MLP neurons of a small language model. Each row is named by its layer, matrix (gate and up: input weights) and neuron, and shows model dimensions 32-159. Each number is 128 + 24 x the weight over its row's rms, rounded and kept within 0 to 255. A neuron's up and down rows have the sign that makes its largest values positive.
After each neuron's rows, "fires in" lists the words (lower case) most often at its 100 highest values on Wikipedia text that the model never trained on. A number after a token or word is its count.

L7.gate26 [128 118 125 151 134 171 137 118 139 136  94 145 134 149 146 187 154 125 104 113 152 114 114 113 114 165 129 132 106 104 114 113 143  99 147 128 125 176 140 123 127 103 137 145 184 114 133 108  86 134 141 108 160 115 142 139 134 109 160  93 125 133 110 101 160  97 114 155 130 201 145 149 157 137 145 152 131 120 111 128 135 124 160 110  74  84  76 119 102 144 138  98 136 126 144 136 126 117  99 174 154  85 118 116 168 147  93 118 172 155 102 137 115  76 120 120 171 106 119 120 112 125 114 141  85 138 109  94]
L7.up26 [149 125 148 124 147  83  92  97 111 135 107 151  93 119 136 106 116 141 101 135 147 124 119 146 107 170 118 125 102 114 116 161 152 116 132 157 169 106  92 116 149 109 135 100 118 134 128 141 143 113 131  94 137 129 213 112 112 127 163 126  92 114  55 136 136 118 127 154  94 148 114 122 124  91 110 114 153  95 108 115 152 143 109 147 161 117 101 152 122 163 174 111 101  98 143 150 147 139 133 108  75 133 134  94 112 142 128 123 130  62 142 112 129 147  99  71 119 133 100 126 110 138 116 132  98 155 156 140]
fires in: "to" 92

L7.gate14 [127 130 156 147 119 122 106 153 131 136  86 129 103 134  98 137 175 130 144 135 159 161 124 112 143 135 142 138 157 110  71 132 143 153 134 133  37 177 104 128 123  98  99 128  85 130 135 134 156 116 137 142 162 143 149 107 163 128 119  99 121 128 145 114 112 115 169 152 108 135 147 123 138 116 134 143 142 154 111 127 125  65 109 109 121 125 133 139 137 148 122 103 160 107 152  96 159 109 104  94 121 107 137 114 131 127 114 124 121 155 130 107 146 124 142 113 136 118 162  83 117 158 147 144 142 185 166 128]
L7.up14 [102 122 130  96 113 136 100 163  85 158 125 116 132 133 126 114 122 123 128 122 170 127 154 143 154 167 131 106 174 114  82 105 162 160 116 146 114 118 101 140 111 132 119 114  86 131 142 116 195  94 145 144 127 172 133  90 125 135  97 130 146 140  78  65 159 157 143 109 107 164 112 122 142  80 101  99 136 142  88 161 135  88  92 131 143 135 116 120 160  92 128 129 152 103 115 116 150 156 139 143 122 118  64 120 139 136 133 103 166 153 169 104 155 151 175 101 143 143 166 106 142 114 115 151 120 157 114 103]
fires in: "of" 68, "to" 30

L8.gate147 [106 122 154 133 116 113 134  92 130 145 111 112  90 108  79 124 133 157 120 125 152 187 123 108 102 157 122  93 102  95 147 116 143 109 125 147  89 155 123 152 132 149 137 136 110 143 115 171 144  88 153 138 130 150 155 105 138 128 161  86 164 118  99 136 206  93 139 128 110 128 130 125 115 118 130 127 135 133 110 103 115 129 168 153 127 160 124 166 124 143 129  98 112 176  97 153 150 113 163  73 104 122 141 175 132 125 100 156 162  98 145 138 125 119 152 140 185 151 151 104 105 133  97 139 143 127 145 125]
L8.up147 [147 124 129 108 120 108 116 102 135 142 101 121 154 129  91 108 127 121 153 160 173 117 128 129 140 118 113 100  89 120 124 170 153 170 123  85 109 114 114 164 134 111 136 155  97 124 152 113 152 131 101 144 122 177 147 135  95  97  77 132 105 148  92 111 116 168 109 120 105  68  98 105 118 107 122 181 152 118 139 188 156 137 123 120 121  79 148 106 124 120 164 124 172  92 164 147 126 156 118 109 124 153 120 139 114 132 147  83 126 136 140 118 102 151 137  87 116 110 138 134 106  87 139 152  96 153 186 123]
fires in: "later" 12, "during" 12, "before" 10, "after" 10, "to" 7

L13.gate67 [107 123 120 172 158 111 142  98 114 136 144 124 114 144 161 133  86  69 157  99 152 125 113 121 132 138 174 144 147 156  84 120 136 160 104 127 110 120 145 167  94 145 129 132 112 128 121 166 136 119 100  81 162 122 131 127 105 152 120 111 115 180 110 137 139 142 118 127 137 156 158 156 138 121 135 100 151 119 112 145 104  83 131 133  90 160  90 161 166 153 135 137 138 152 146 133 120 162 119 140 109 144 133 165 157 134 122 131 125 129 150  92 145 102 154 121 114 128 158 125  94 109 129 146 128 109 145 138]
L13.up67 [155 127 108 161 106 133 140 106 153 132 113 148  96 116 126 127 125 100 185 132 118 130 135 118 171 135  99  93 147 167 138 149 132 145 115  86 123 134 100 149 124 120 122 102 108 101 142 127 162 144 139 120 115 116 116 143 135 141 141  99 110 114 170 133 142 113 140 121 107 133 128 124  77 130 135 156 142 116 179 129 153  87 105  85 103 139 156 106 104 163 176 131 148 116 162 111 162 127 124 119 125 143 148 136 115 159  91 153 110 159 151 163 163 127 139 126  59 118 145 137 113 155 144 137 145 126 110 148]
fires in: "he" 65, "who" 9, "and" 8, "it" 5

L2.gate0 [101 133 159 101 162 124 151 115 134 108 132 130 121 118 152 125 121 133 136 112  76  82 119 160  81 141 151 161 138 140 144 105 139 128 133  92 178 145 111 145 158 113 109 107 139 144 123 143 105  97 174 122 148 159 106 114  96 140  89 133 119 133 154  88 116 150 129 111 146  67 151 109 145 125 151 126 147 103 121 151 118 121 119 146 115 153 101 104  86  79 191  99 123 147 120 109 115 148 117 148 127 127 119 152 133 135 138 137 134 118 119 140 159 124 148 138 120 158  98  98 115  80 143 131 105 101  88  76]
L2.up0 [133 134 194 126 117 163 122 166 123 152 155 118 128 110 155 120 179 122 117 114  83  93 175 105 100 156 127 128 113 113  90 111  90 106 122 138 138 116 168 165 124  77 116 111 131 132 128 122 118  74 165 142 139 110 148 130  99  90 109 159 121 151 119  80 109 132 157 118 120  96 144 120 103 137 167 146  98 130 183 117 152  92  98 133 130 102 105  78 105 124  95 117 120 138 158  97 144 106 130 139 155  89 116 113  73 137 137 129  84 164 107 155 104 107 116 130 140 106  92  87 155 117 120  92 141 135 110 102]
fires in: "position" 15, "teams" 15, "classes" 7, "sports" 7, "polo" 6, "athletics" 6

L9.gate117 [113 126  85 141 135  99 147 101 104 128 145 122 169  78  97 128 179 119 140 133 123 142 173 124 127 158 110 122 140 155 140 119 155 133 119 179 116 116 107  86 129 124 121 127 117 165 150  60 130 115 144  90 108 152 122 146 130 143 139 110 121 106 101 111  91 161 189 140 111 127 159 117  90 144  90  97 130 144 129 108 130 103 123 160  93 147 172 123 135 140 136 144  89  99 182 120  99 126 111 130 156 173 139 117 112 119 160 129 131 137 131 122 131 109 127 150 134 146 173 137  90 156 128 124 150 121 131 129]
L9.up117 [134 108 133 139 106 139 174 147 115 151  97  66 132 125 146 157 142 117 115 143 139 156  95 116 136 124 140 134 125 111 130 168 139  88 133 143 146 127 114 124 147 105 129 143 133 139 176 126  96 158 111 128 127 121 135 148 140 112 150 106 106  96 168 123  99 129 114 102  97 149 125 181 148 101 126  87 109  73 161 139 150 105 139 131 148 104 120 119 189 120 143 131 115 103  94 111 219 124 146 113 102 101 136 123 153 144 149 108 106 139 169 152 145  98 129 123  84 145 179 138 119 114 170  88 131 121  89 131]
fires in: "by" 79, "with" 12, "of" 4

L8.gate32 [172 112  96 123  94 123  93  92  92 122 157 113  74 159  80  88 186 120 137 109 157  88 167 151 161 132 149  96 164 104 119 100 153 140 123 152 125 122 157 113 124 108 128 151 121 115 117 159 153 127  97 155 143 132 106  82 129 137 145 120 123  94 122 125 142  99 123 116 109 105 154 127  91  86 109 117 164 149 141 119 124  64 117 119 129  97 126 125 152 118 164 123 157 140 118 109 163 128 129 112 162 112 120 103 156 112 154 109 127 150 127 162 145 140 138 123 132 113 156 132  80 135 119 136 143 125  95 115]
L8.up32 [133 123  68 140 151 117 119 115 112 130 164 159 121 123  95  90 137 133 100 153 123 107 110 165 161 123 161 106 171  68 155 111 115 173 177 120 139  86 136 118 123 134 112 188 128 130  96 119 144 139 131  99  93 124 110 129 139 145 101 149 117 116 119 113 105 115 141 114 126 113 114  97 114 128 149 188 141 165  90 159 147 141 149  99 154 131 150 108 135 116 117 158 119 133 135 105 131 122 118 173  99 144  93 145 154 161 127 131 118 157 100 118 122 129 148 169 154 114 146 138 122 157 172 124 128 112 148 135]
fires in: "of" 94

L8.gate143 [116 120 134 152 134 127  75  59 114  99 134 132 142 128 101 142 137 128 150 101 153 132 104 112 116 158 126  89 160 136 117 150 162 141  69 167 101  81 124 128 148 123 114 146 127 153 157  76 179 156 160 118 151 159 159 131 128 147 147 153 116 150  90  74  95 128 127 140 135 149 103 158 136  95 138 108 145 116 130 128  92 106 156 132  89 119 141 150 118 121 160 123 130 132 133 117 117 121 134 110 103 112 149 143 141 133 134 156 115 103 124 119 137  89 128 145 160 135 138 147 114 131 118 142 119 125 109 144]
L8.up143 [102 102 140 100 165  73 143 186 100 125 145 135 104 172 160 109 128 119 105  95 149 112 125  97 123 151 134 147 119 156 104  97 151 123 126 142 110  87 117 138 180 102  91 143 103 152 126 129 103 133 117 143 186 146  80  76 135  78 100 137  88  94 132 125 134 100 130 132 159 115 130 135 114 138 129 142 148 134 148 125 128 132 139 117 108 144 120 157 123 133 114 155 100 116 118 116 166 106 148  89 153 143 153 156 130 114 142 130 115 164 175 124 111  90 138 161 141 117 176 153 118 140 139 129 141 123  99 159]
fires in: "has" 18, "had" 16, "began" 10, "of" 9

L14.gate199 [145 106 133 127 125 141 128 117 121 120 141 108  99 142 103 123 124 111 134 122 127 137  80 107 104 121 117 105 116 139 175 197 149 140 116 122 137 137 142 155 164 139  78 137  86 117 126 127 138 129 141 106 133 155 131 137 136 111 117 141 114 133  83 116 163 157 116 121  97 157  85 133 125 144 131  92 164 162  94  99 165 143 153 124 129 113  90 114 121 131 145 141 127 126 159 112 126 159 158 118 115 118  73 145 162 137 118 135 128  91 154 102 126 123 147 139 118 140 105 103 104 112 145 156 112 124 106 111]
L14.up199 [185  90 108 165 178 154 135 163 132  91 170 137  91 119 124 166 129 109 129 144 118 170 107 114 123 123 158 118  88 112 108 143 164 149 180 138 142 136 142 125  95 143 134 126 115 111 108 104  90 119 148  87 114 130  88 119 136 148 146 122 127 127 145 119 138 129 186 123 125 115 144 115 107 160 117 112 156 213 159 147 155 138 164 128 129 122  99 145 127 159 109 141 123 144 158 152 149 152 116 118 164 102 124 126 147 152 120 150 124 125 107 118 124 141 201 107 112 114  95 149  99 124 117 136 126 147 124  76]
fires in: "the" 81

L5.gate12 [111 144 106 101 185 109 131 148 127 121 110 123 111 138 190 101  94 106 178  88 166 141 128 130 105 137 122 103 137 144 111  72 131 131 112 120 104 121 142 147 131 132 167 101  99 147 161 124 132 108 159 154 138 142 123  92  68 139 113  85 142 128 149 123 157 177  73 156 131 136 144 168 147  94 143 125 115 119 149 178  97 130 104 129 128 120  67 133 130 100  65 122  73 126 126 143 112 114 160  93 104 127 139 132 106  99 113 123 125 149 161 147 120  88 145 121 110 133 126 139 126 121 126 142 161 148 139 125]
L5.up12 [117 111 141 131 111 117 152 153 113 143 148 139 130 111 151  82 110 164 158 116 100 162 128 143 119 119 103 102 123 114 125 118 112 146 152 149  88 131 122 146 150 103 170 124 102 106 131 124 106 153  76 160 178 118 153 119 125 126 134  92 146 120 155 120 143 142 127 143 137 125 103 127 115 150 125 164 144 117 139 141  84  84  66 120 102 100 132 109 101 106 109 103 115 170 142 144 133 116 140  96 114 112 141 124 138 124 131 141 110 115 116 124  95  98  87 120  91 115  54 140 170 123 161 153 131 182 123 118]
fires in: "it" 71, "they" 5, "him" 4

L3.gate97 [125 111 138 145 150 133 153 171 131 107 182  86 130 125 146 122 115  95 133 141  98 106 177 134 194 127 119 157 136 114 136 125 114  58 139 143 141 139 188 119 100 141 141 152 103 131 135 120 148 128 126 121 187 116 104 113 131 125  82 112 131 126 113 119 122 101 116 112 106 113 106 122 155 131  75 134 159 134 126 122 105 123 101 123 131 144 133 139 124 142 117 171  79 102 170 124 134 123 130  83 163 132 132 106 121 122  94 145 123 152 156 141 147 111  90 161 179 130 130 100 138 133 136  95 128 120 109 149]
L3.up97 [157 112 134 175 127 162 132 116 131 130 118 118 130 119 120 150 135 136 139 114 102 141  48 116  98 128 137 144 178 133 122 142 102 120 167  85 132 107  94 132 131 160 142 144 138 163 155 116 159 125 155  78  95 113 109 128 133 155 177 121 134 148 106 147 102 125 152 153 124 112 124  99 140 141 119  85 132 140 154 154 184 106 115 144 140 101 169 107  98 136 116 122 114 138 116 148 111 127 167  66  89 119 155 113 174 116 154 122 170 129 100  96 167 137 132  95 106 171 145 122 115 125 143 105 115 158 102 119]
fires in: "in" 39, "he" 21, "the" 8, "as" 5

L14.gate48 [153 156 112 118 143 144 188 149 152 126 158  97 125 151 126 140 127  99 145 146 121 150 110 155 153 139 173 116  59 128  91 135 110  96 148 148 134 121 116  93  89 131 128 138 141 156 109 107 134 109 111 143 128 145 147 121  98 146  96 108 139  98 131 123 133 108 186 130 148  82 127 123 126 126 115  77  99 132 134 118 156  98 111 129 121 208  94  72 116 149 109 142 111 101 122 156 105 140 124 118 127 142 116 126 138 141 151 107 155 112 126 143 146  66 103 158 154  98 141 187 100 146 104 138 124 161 161 120]
L14.up48 [148 135 130  85 103 154 144 161  53 134 162 109 129 121 127  85 202 127 154 157 153 163 132 103 120 111 101 122  79 106 119 100 172 187 139 150 120 109 152 151  85 130 113 129 115 126 133 128 119 134 115 105 143 115 111 153 145 120 131  70 119 110 121 141  98 127 147 156 148 173 155 152 145 107 115 136 135 148 163 139  94 107 175 119 118 160 143 131 142 115 107 130 133  91 134  93 137 130 123 124 158 169 161 149  89 131 126 105  99 141 104 119 166  88 146 113 115 149 160 134 111  97 120 124 108 115 148 171]
fires in: "an" 44, "or" 16, "the" 7

L8.gate61 [148 136 131  62 106 114 150 118 101 128 157 130  65 146 146  99 145 127 143 127 135  97  69 162 124 101 101 140 176 130 152 125 100 131 155 109 141 108 107 134 119 103 170 100 114 111 170 122 148 145 130 153 110 145  88 140 114 127  98 138 129 149 130  78 142 158 150 125 143  65  98 115 136 118 151 127  90 131 103 138 142 114 152 125 125 124 137 127 157 134 125 171  94 152 135 118 124 178 107 101  78 127 101 146 113 118 148 115  98 123 114 168  90 163 183 124 131 141 128 126 135 124  88 114 164 137 119 138]
L8.up61 [113 136 114 170 133 128 141 127 121 126 116 118 143  96 122 190 131 126 145 141 156 148  94 149 116  71 157  94 152 152 163 128 111 123 164 120 130  83 116 104 147  91 152 159  92 147 109 115  96 124 102 123 128 139 160 154 125 149 111 139 100 140 129 128 158 107 153 128  91 119 105 165 138 152 156 123 167 107 126 106 121 157 138 110 134 158 120 125 121 108 148 107  91 155 180 137  78 118 140 125 129  82 151 125 163 104 120 167 142 106 134 144 141 109 117 139 119 126 175 124 130 162 123 127 164 145  95  94]
fires in: "the" 54, "her" 7, "his" 6, "there" 6

L12.gate49 [113 172 103 108 123 150  97  92  99 163 118 110 137  94 122 112 129 103 166 137 140  84 121 139 140 126 127 126 167 141 118 117 110 121 117 127 107  76 105 141 103 121 150 115 127 166 155 138 187 104 149 169 132 133 128 122 141 124 123 104 115 141 138 138 144 130 152 101 199 104 157 158 126 103  85 165 108 127  77 134 114 126 127  85 131 122 126 149 150  83 149 126 117 108 138 119 116 128 130 129 159 115 167 125 114  80 121 108 132 133 165 142 146 113 130 114 127 157 166  98 128 110  93 125  74 137  95 111]
L12.up49 [ 86 148  88 141 111  82 131 126 145 109 149 100 173 134 136 104 104 166  79 127  78 161 110 132 132 157 161 154 123 130 139 121 110 102 105 127 122  78 109 139 119 121 129 135 103 119 155 116 138 101 162 134 151 114  99 155 125 113 109 157 135 175  95 112 101 179 120 122 160 152 119 140 122 193 130 139 124 141 112 148  87 120  97  82 123 103 160 133 130 153  94 156 139 106 140 104 143 118 118 141 145 141 122 130  86 120 144 146 131 140 144 118 130 133 108 129 109 140 108 159 104 137 128 154  89 133 128 141]
fires in: "had" 32, "has" 19, "of" 7, "have" 4

L8.gate64 [141 161 105 128 156 137 151 119 111 131 142 102 115 104 157 163 179 131 167 140 176 126  91 137 131 130  81 162 119 116 122 116 137 156 121 111 137 125 132 159 162 124 112 153 146 195 135 104 160 122  87 104 164  83 121 102 126 121 151 161  57 139 139 176 158 166 105 138 157 128  80 149 143 107 157  91 169  91  88 162 150 114 129 132 132 139 132 122 103 162 142 137 103 125 124 118 108 120 133 119 157 104 158 158 106 106  94 132 119 152 162 150 135 151 101 129 116  94 133 124 153 121 170 127 113 142 113  80]
L8.up64 [130 131 130 118 141 115 125 115 104 169 167  79 104 130 143 148 156 148 172 100 131 116 121 149 118 118 108 139 172 141 118 125 179 152 112 131 117 170 107 145 105  90 100 125 120  97 134 110 139 172 141 129 135 176 149 134 131 118 122 123 148 164 153 118 171 107 132 118 155 129 138 138 141 101 109  73 167 159 129 110 104 119 138 122 118 153 146 122 157 154  99 111 134 114 125 115 135 124 152 115 149  59 116 176 185 121 140 143 150 150 105 138 145 136 104  57 158 131 140 135 121 122 199 113  97 149 109 104]
fires in: "to" 50, "of" 14, "by" 13, "between" 7

L13.gate166 [163 143 132 155 153 148 118  97 106 144 107 138 113 137 116 147 146 139 194 131 118 143 133 124 128 100 132 114 148 117 123 106 132 167  88 121  99 149 130 117 139 132  92 129 114 110 121  84 173 115 127 122 118 159 144 149 145 104 137 133 117 132 112 144 121 125 138 121 103 125 162 145  99  97 126 114 176 125 164 126 108 111 118 135 165 120 133 109 120 127 123  99 169 146 131 137 135 148 109 162 118  66 119  95 106 123 138 141 104 123  67 161 150 125 113 117 112 161 123 174 130 160 142 131 115 155 171 100]
L13.up166 [158 138 156 145 144 112 126  87 119  96 101 106 104 117 130 113 129 130 160 162  94 120  93 106  86 120 135 154 164 112 145 118 160 134 103 136  86 129 114 165 148 135  95 146 101 124 158  60 115 105 125  98 144 162 123 143 116 134  88 173 156 172  87 112 113 113 130 126 136  82 123 133 109 141 110 105 109 109 144 138 130 140 121 121 143 101 130 156 139 158 120 159 115 150 135 140 146 139 120 172  70  94 110 110 112 109 148  95 118  91 100 110 117 157 109 115 125 147 119 150 121 147 139 154  89 140 154 101]
fires in: "for" 49, "of" 18, "the" 15, "at" 5, "with" 4

L12.gate56 [137 124 144 134 160 101 151 131 127 127 204 129 117  90 150 112 156 123 114  98 131 110 121 180 106 139 115 103 138 170 136  83  84 150 107 151 155 123 149 101 140 171 143 109 134  98 161  97 149 153 192 110 131 119  93 131  80  96  76 160  97 159 120  91 144 173 124  99 107 140 126 125 141 134 137 116 123 158  87 143 136 110  94 169 140 105 126 134 111 122 118  96  96  86 142 113 117 120 153  79 158 130 117 109 139  94 147 116 119 136 133 138 127 123 141 137 120 147 114 137 135 111 123 166 164 162 138 124]
L12.up56 [132  98 121 127 131 128 111 107 147 122 146 106 104 127  98 145 132 104 124 113 110 113 164 103 154 132 149 141 129 117 118 175 133 108 144 146 123  75 173  89 174 134 124 110  86 151 162 110 151 151 142  97 159  83  92 135 158 105 145 193 136 153 142 103 105  82 162 158 145 102 126  87 115 117  99 146 161 112 111 122 104 157 137 138 101 123 110 146 122 133 137 111 116 130 105 106 146  82 113 119 118 140 121 129 133 149 118 124  91 113 143 183 112 101 111 155  99 126 128 162 108 116 116 122 118 144 153 171]
fires in: "of" 96

L3.gate175 [145 152 153 115 128 137 195 162 131 132 123 143 117 122 134 114 153 189 159 137 115 158 124 142  98 107  96  85 163 166 104 150 132 188 113 118  99 183 111 103 136 121 110 122  96 110 130 123 144 131 128 119 126 131 144 160 151 111 146 128 125 118 160 121 142 122 131 127 120 145 117 112 105 168  89 104 158 130 151 158 107 130 106 127 133 121 135 117 160 142 167 116 149 129 129 152 121  82 136 125 105 100 142 113  86 121 176  97  96 110 114 136 154 108  98 137  98 148 140 177 140 110 156 140 126 135 114 111]
L3.up175 [125 141 123  96 151 106 142 131 107 136 132 136 118 138 148 108 115 143 110 113 129 130 100 145  82 145 126 113 148 103  95 120 146 177 128 142 162 175 133 131 127 113 106 102  79 116  83 144 142 129 155 127  81 134 123 146  75 133 107 122 147 137 118  88 156 144 119 104 130 126 114 145 137 121  94 109 131 104 134 194 115 139 139 152 163 114  92 117 147 111 135 116 107 110 103 137  95 114 157 102  88 100 107 142  66 125 166 123 156 121 123 118 157 127 135 140 144 125 166 114 114 128 152 149 154 107 144  95]
fires in: "the" 26, "season" 23, "jimmy" 10, "rv" 7, "games" 7, "apps" 5

L14.gate93 [100 118 139 108 167 110 104  96 140 131 130 146 104 146 122 124 136 123 110 115 138 112  88 131 132 153 127 108 131 158 139 135 174 141 102 119 126 111 139 123 170  69 150 134  94 126  99 120 188 109 151 144 100 160 163 123  75 101 137 132 155 133 116  76 117 163 124  81 118 146 124 143 122 101 130 105 173 130 136 151 155 135 124 109 153 133 121 163 163 101 130 109 125  97 126 117 110 113 136  78 162 119  81 143 117 165 139 159 151 101  91 103 120 103 144 169 134 137 118  96 142 136  95 143  86 103  78 104]
L14.up93 [113  93 130 135 117 111 153 107 133 114 116 115 133 141 123 138 150 116 127 110 111 124  87 100 183 139 138  97 132 139 149 134 148 151 124 173 139 102 128  81 123 115 131 141 141 149 135  91 103 117 124 144 161 115 126 177 105 101 103  73 109 123 122 122 103 155 122 127 118 172 135 127 121 127 132 118 124 123 119 132 167 117 150  73  82 104 117 135 159 114 167 124 142  95 150  98 134 150 128 128 171 134 155 117 140 139 139 127 122 145 127  90 116  80  97 144 166  78 147 177 129 129 137 115 148  91 129 120]
fires in: "of" 69, "to" 18, "and" 5

L12.gate127 [ 86 126 113 129 145 102 146 138 112 146 128 102 108 122 153 117 110 122 180  77 135 141 129 135  92 143 137 139 181  97  81 118 116 138 141 165 110 126 156 123 113 133 133 146 126 157 116 154 177 109 125  77 137 145  94 121 138  83 165 133 109 152 139 157 140 115 122 113 152  56 160 143 116 106 138 118 140 121 113 137 100 132  96 120 121 128 135 126 104 122 116 117 180 111 112 126 116 166 129 115 125 111 153 155 130 100 128 111  95 146 153 119 175 124 138 150 136 149 143 153 143 104 104 100 118 127 166  57]
L12.up127 [106  90 148 153 111 129 119 113 132 124 136 114 143 141 101  88 140 119 104  84 111 106 125 121 134 178 156 119 178 139 144 117 162 149 126 115 142 143 117 138 173 100 134 142  70 117 138 131 116 114 155 122 152 125 140 137 113 158 118 170 111 156 106 102 162 177  83 127 123  96 129 126 138 133 139 150 169  95 102 122  87 165 111 165 114  91 127 108  81 135 140 153 119 144 112  98 157 122 155 138 136 135 140 144 116 152  95 130 148 142 154  97 155 127  98 121  95 128 129 146 138  94 143 120 169 120 113 178]
fires in: "were" 24, "was" 16, "of" 13, "been" 10

L8.gate45 [141  96 117 141 178  91 130 174 150 103 129 146 137 108 137 150 133 133 124 105  71 126 143 130 156 175 109 104 131 155 132 138 154 137 114 173 116 118 137 129 126 117 110 122 110 125 148 113 145 110 155 126 128 126 101 145 116 153  96 143  92 126 130 122 122 139 127 159 117 173 165 105 181 153  93 122 147 168 117 126 118 118 136 145 109 174 129  73 113 162 109 133 187  72 144 118 174 107 150 165 135 135 175 109 132 126 131 131  94 133 138 112  78 140 113 122 132 153  96 101 128 129 177 130 142 109 119 128]
L8.up45 [110 114 147 139 119 107 113  93 124 127 164 145 125 126 109 148 148 130 151 151 141 146 105 124  90 145  96 109 122 145 132 156 144 160  93  93 119  69 108 166 139 166 108 106 139 193 144 141 171 162  98 132 135 106 171 116 159 157 156  75 105 168 118 144 108 118 138 103 137 110 150 123 121 121 116 122 152 115 154 166 153 160  87 136  85  75 104 143 122 155 125 160 101 159 163 186 139 127 170 140 108 134 143 131 145 120 130 125 122 136 150 119 141  69 119 124 150 142 113 167  69 129 110 115 158 119 113 154]
fires in: "he" 92, "she" 5

L14.gate228 [108 142 131 134 117 105 139 110 122 187 190 129 137  77 156 133 122 118 139 120  98  75 115 111 120 108 159 121 106 142 154 123 158 123 142 118 132  75  70  89 107 126 125 180 138  97 140 125 114 116 136 102  65 176 154 148 136 116 102 128 104 155 147 127 118 120  95 124 153 102 142 113 115 123 163 116 143 104 121 124 140 144 137 102  88 128 131 130 152 136 137 121 139 122 134 153  95 112 158  96  98 123 184 172 147 172 138 133 127 131 112 156 102  94 151 123 155 158  54 154 131 141 136 128 116 173 103  74]
L14.up228 [148 141 144 121  89 137  97 134 126 150 171 151  95 106 172 144 133 183 142 130 146  83 130 149 118 118 108 140 105 157 147 143 130  97 144 101 152 137  47 134 108 175 139 172 178 110 132 106 118 159 108  89  95 121 135 133 134 121 160 117 147  52 112 171 108 104 118 119 126 103 139  77 124 139 146 155 125 136 118 121 163 124 101 134 137 157 118 130 148 139 165 104 122 117 145 136  93 126 123 122 151 122 168 125 145 154 133 128  94 104 133 180 104 115 157  77 118 107  63 128 160 104  90 171  94 138 157 134]
fires in: "the" 65, "on" 12

L13.gate62 [143 136 107 167 129 165 110 127 134 132 123 116  93 104 101 141 171 150 125 119 183 119 107 139 122 123 159 159 135  97 152 155 139 151 112 140 130 120 100  52 122  98 165 115 139 139 124 136 162 157 119  60 104 166 136 112 132 133 140 163 132 130 105 124  77 117 138 102 101 107 146 110 144 130 129 117 126 154 138 117 212 117 132 121 126 138 113 139 149 158 160 117  83  81 115 173 115 161 133  85 105 141 131 117 165 125 151 113 124  85 129 117 101 135 157 100 145 145 153  94 117 152 138 146 149 142 105  95]
L13.up62 [134 105 113  66 124 142 171 125 120 129 128 162  96 130 138 136 160 166  83 124 128 100 151 153 144  66 124 155 105 110  98 111 132 140 156 105 136 105 152 101  76 141 169 110 170 136  76 163 114 152 147 144 137 109 126 179 155 108 153 109 137  97 138 100 142  94 116 141 121  96 131 154 134 128 105 137 126 142  94 130 155  90 116 125  94 167  91 108 122 146 128 140 123 166 148 150 113  98 144 106 133 137 111 100 151 112 114 138 137 102 110 118 103 115 196 128 155 129 145 143 153 102 156 136 166 136 115 144]
fires in: "the" 65

L9.gate118 [173 138 125 112 111  94 108 109 125 169 172 102 124 109 126 119 182 104 157 119 106 158  78 158 128 135 145 120 130 163 124  83 142 104  80 129  99 112 146 133 114 117  96 128 123 125 127 113 134 108 178 125 115 130 134 141 110 100 168 129 114 150 141 134 148 151 130 131  82 151 110 158 127 126 131 159 139 159 138 127 138 133 146 104 114 133 148 131  98 124 125 113  66 146 154 127  93  94 135 124 111 135 106 126 137 130 113 123 143 175 103 139  92 121 143 127 155 117 118 105 104 129 117 104 121 188 133 142]
L9.up118 [111 133 132 143 130 170 120  93 128 126 163 144 113 118 120 112 146 136 134 109 121 112 143 121 143 176 119 134 138 145 148 128 160 139 112 192 146  83 115 117 155 158 158 139 141 125 140  84 129 122  89 127 115 118 149 104  94 131 143 133  92 112  96 110 114 130 136 111  81 103 134  71 108  85 158  98 131 112 112 115 135 135 153 156 116  69 129 123 136 116 143 150 123 113 167  88 150 142 148 148 200 127 187 134 139 154 144 128 140 123 153 103 130 142 101 134 132  91 147 125 127 104 137 136 160 137 139 146]
fires in: "of" 99

L6.gate230 [113 102 167 135 135 126 153 106 121  80 121 161 133 114 136  95 144 108 183 112 125 120  91 122 121  98 128  99  86 112 122 128 121 177 125  94 112 147 108 127 150 139 160 143 128 114  88 105 150 138 115 123 142 106 124 142 124 158 152 100 142 116 107 158 111 132 136 124 138 107 100 151 131 126 130 125 173 141 158 159 119 174 130 106 153 100 173 136 156 115 111 132 118 105 140 184 121 111 105  79 125 113 102  97 112 136 148 146 123  89 129  83 150 150 124 138 104 116 165 111 110  77  99 132  89 135 132  93]
L6.up230 [123 125  96 154 153 101 104 110 101 127 128 117 124 107 135 149 137 142 170  87 160 124  81 130 110 181 139 159 136 133 158 109 111 143 136 151 138  91  93 106 152 142  97 117 106 145 174 100 105 164 181 133 110 115 100 116 110 124 145 108 134 116 100 135  88 112 142 150 132 132 148 132 149 120 119 111 140 161 112 158 161 157 179 101 111 128 135  92 117 141  90 107 154 100 139 148 111  79 129  77 153 123 131 124 134 144 148 120 104 107 128 126 118  95 187  94 138 140 134 146  98  88  73 120 146 156 168 119]
fires in: "the" 42, "a" 11, "in" 6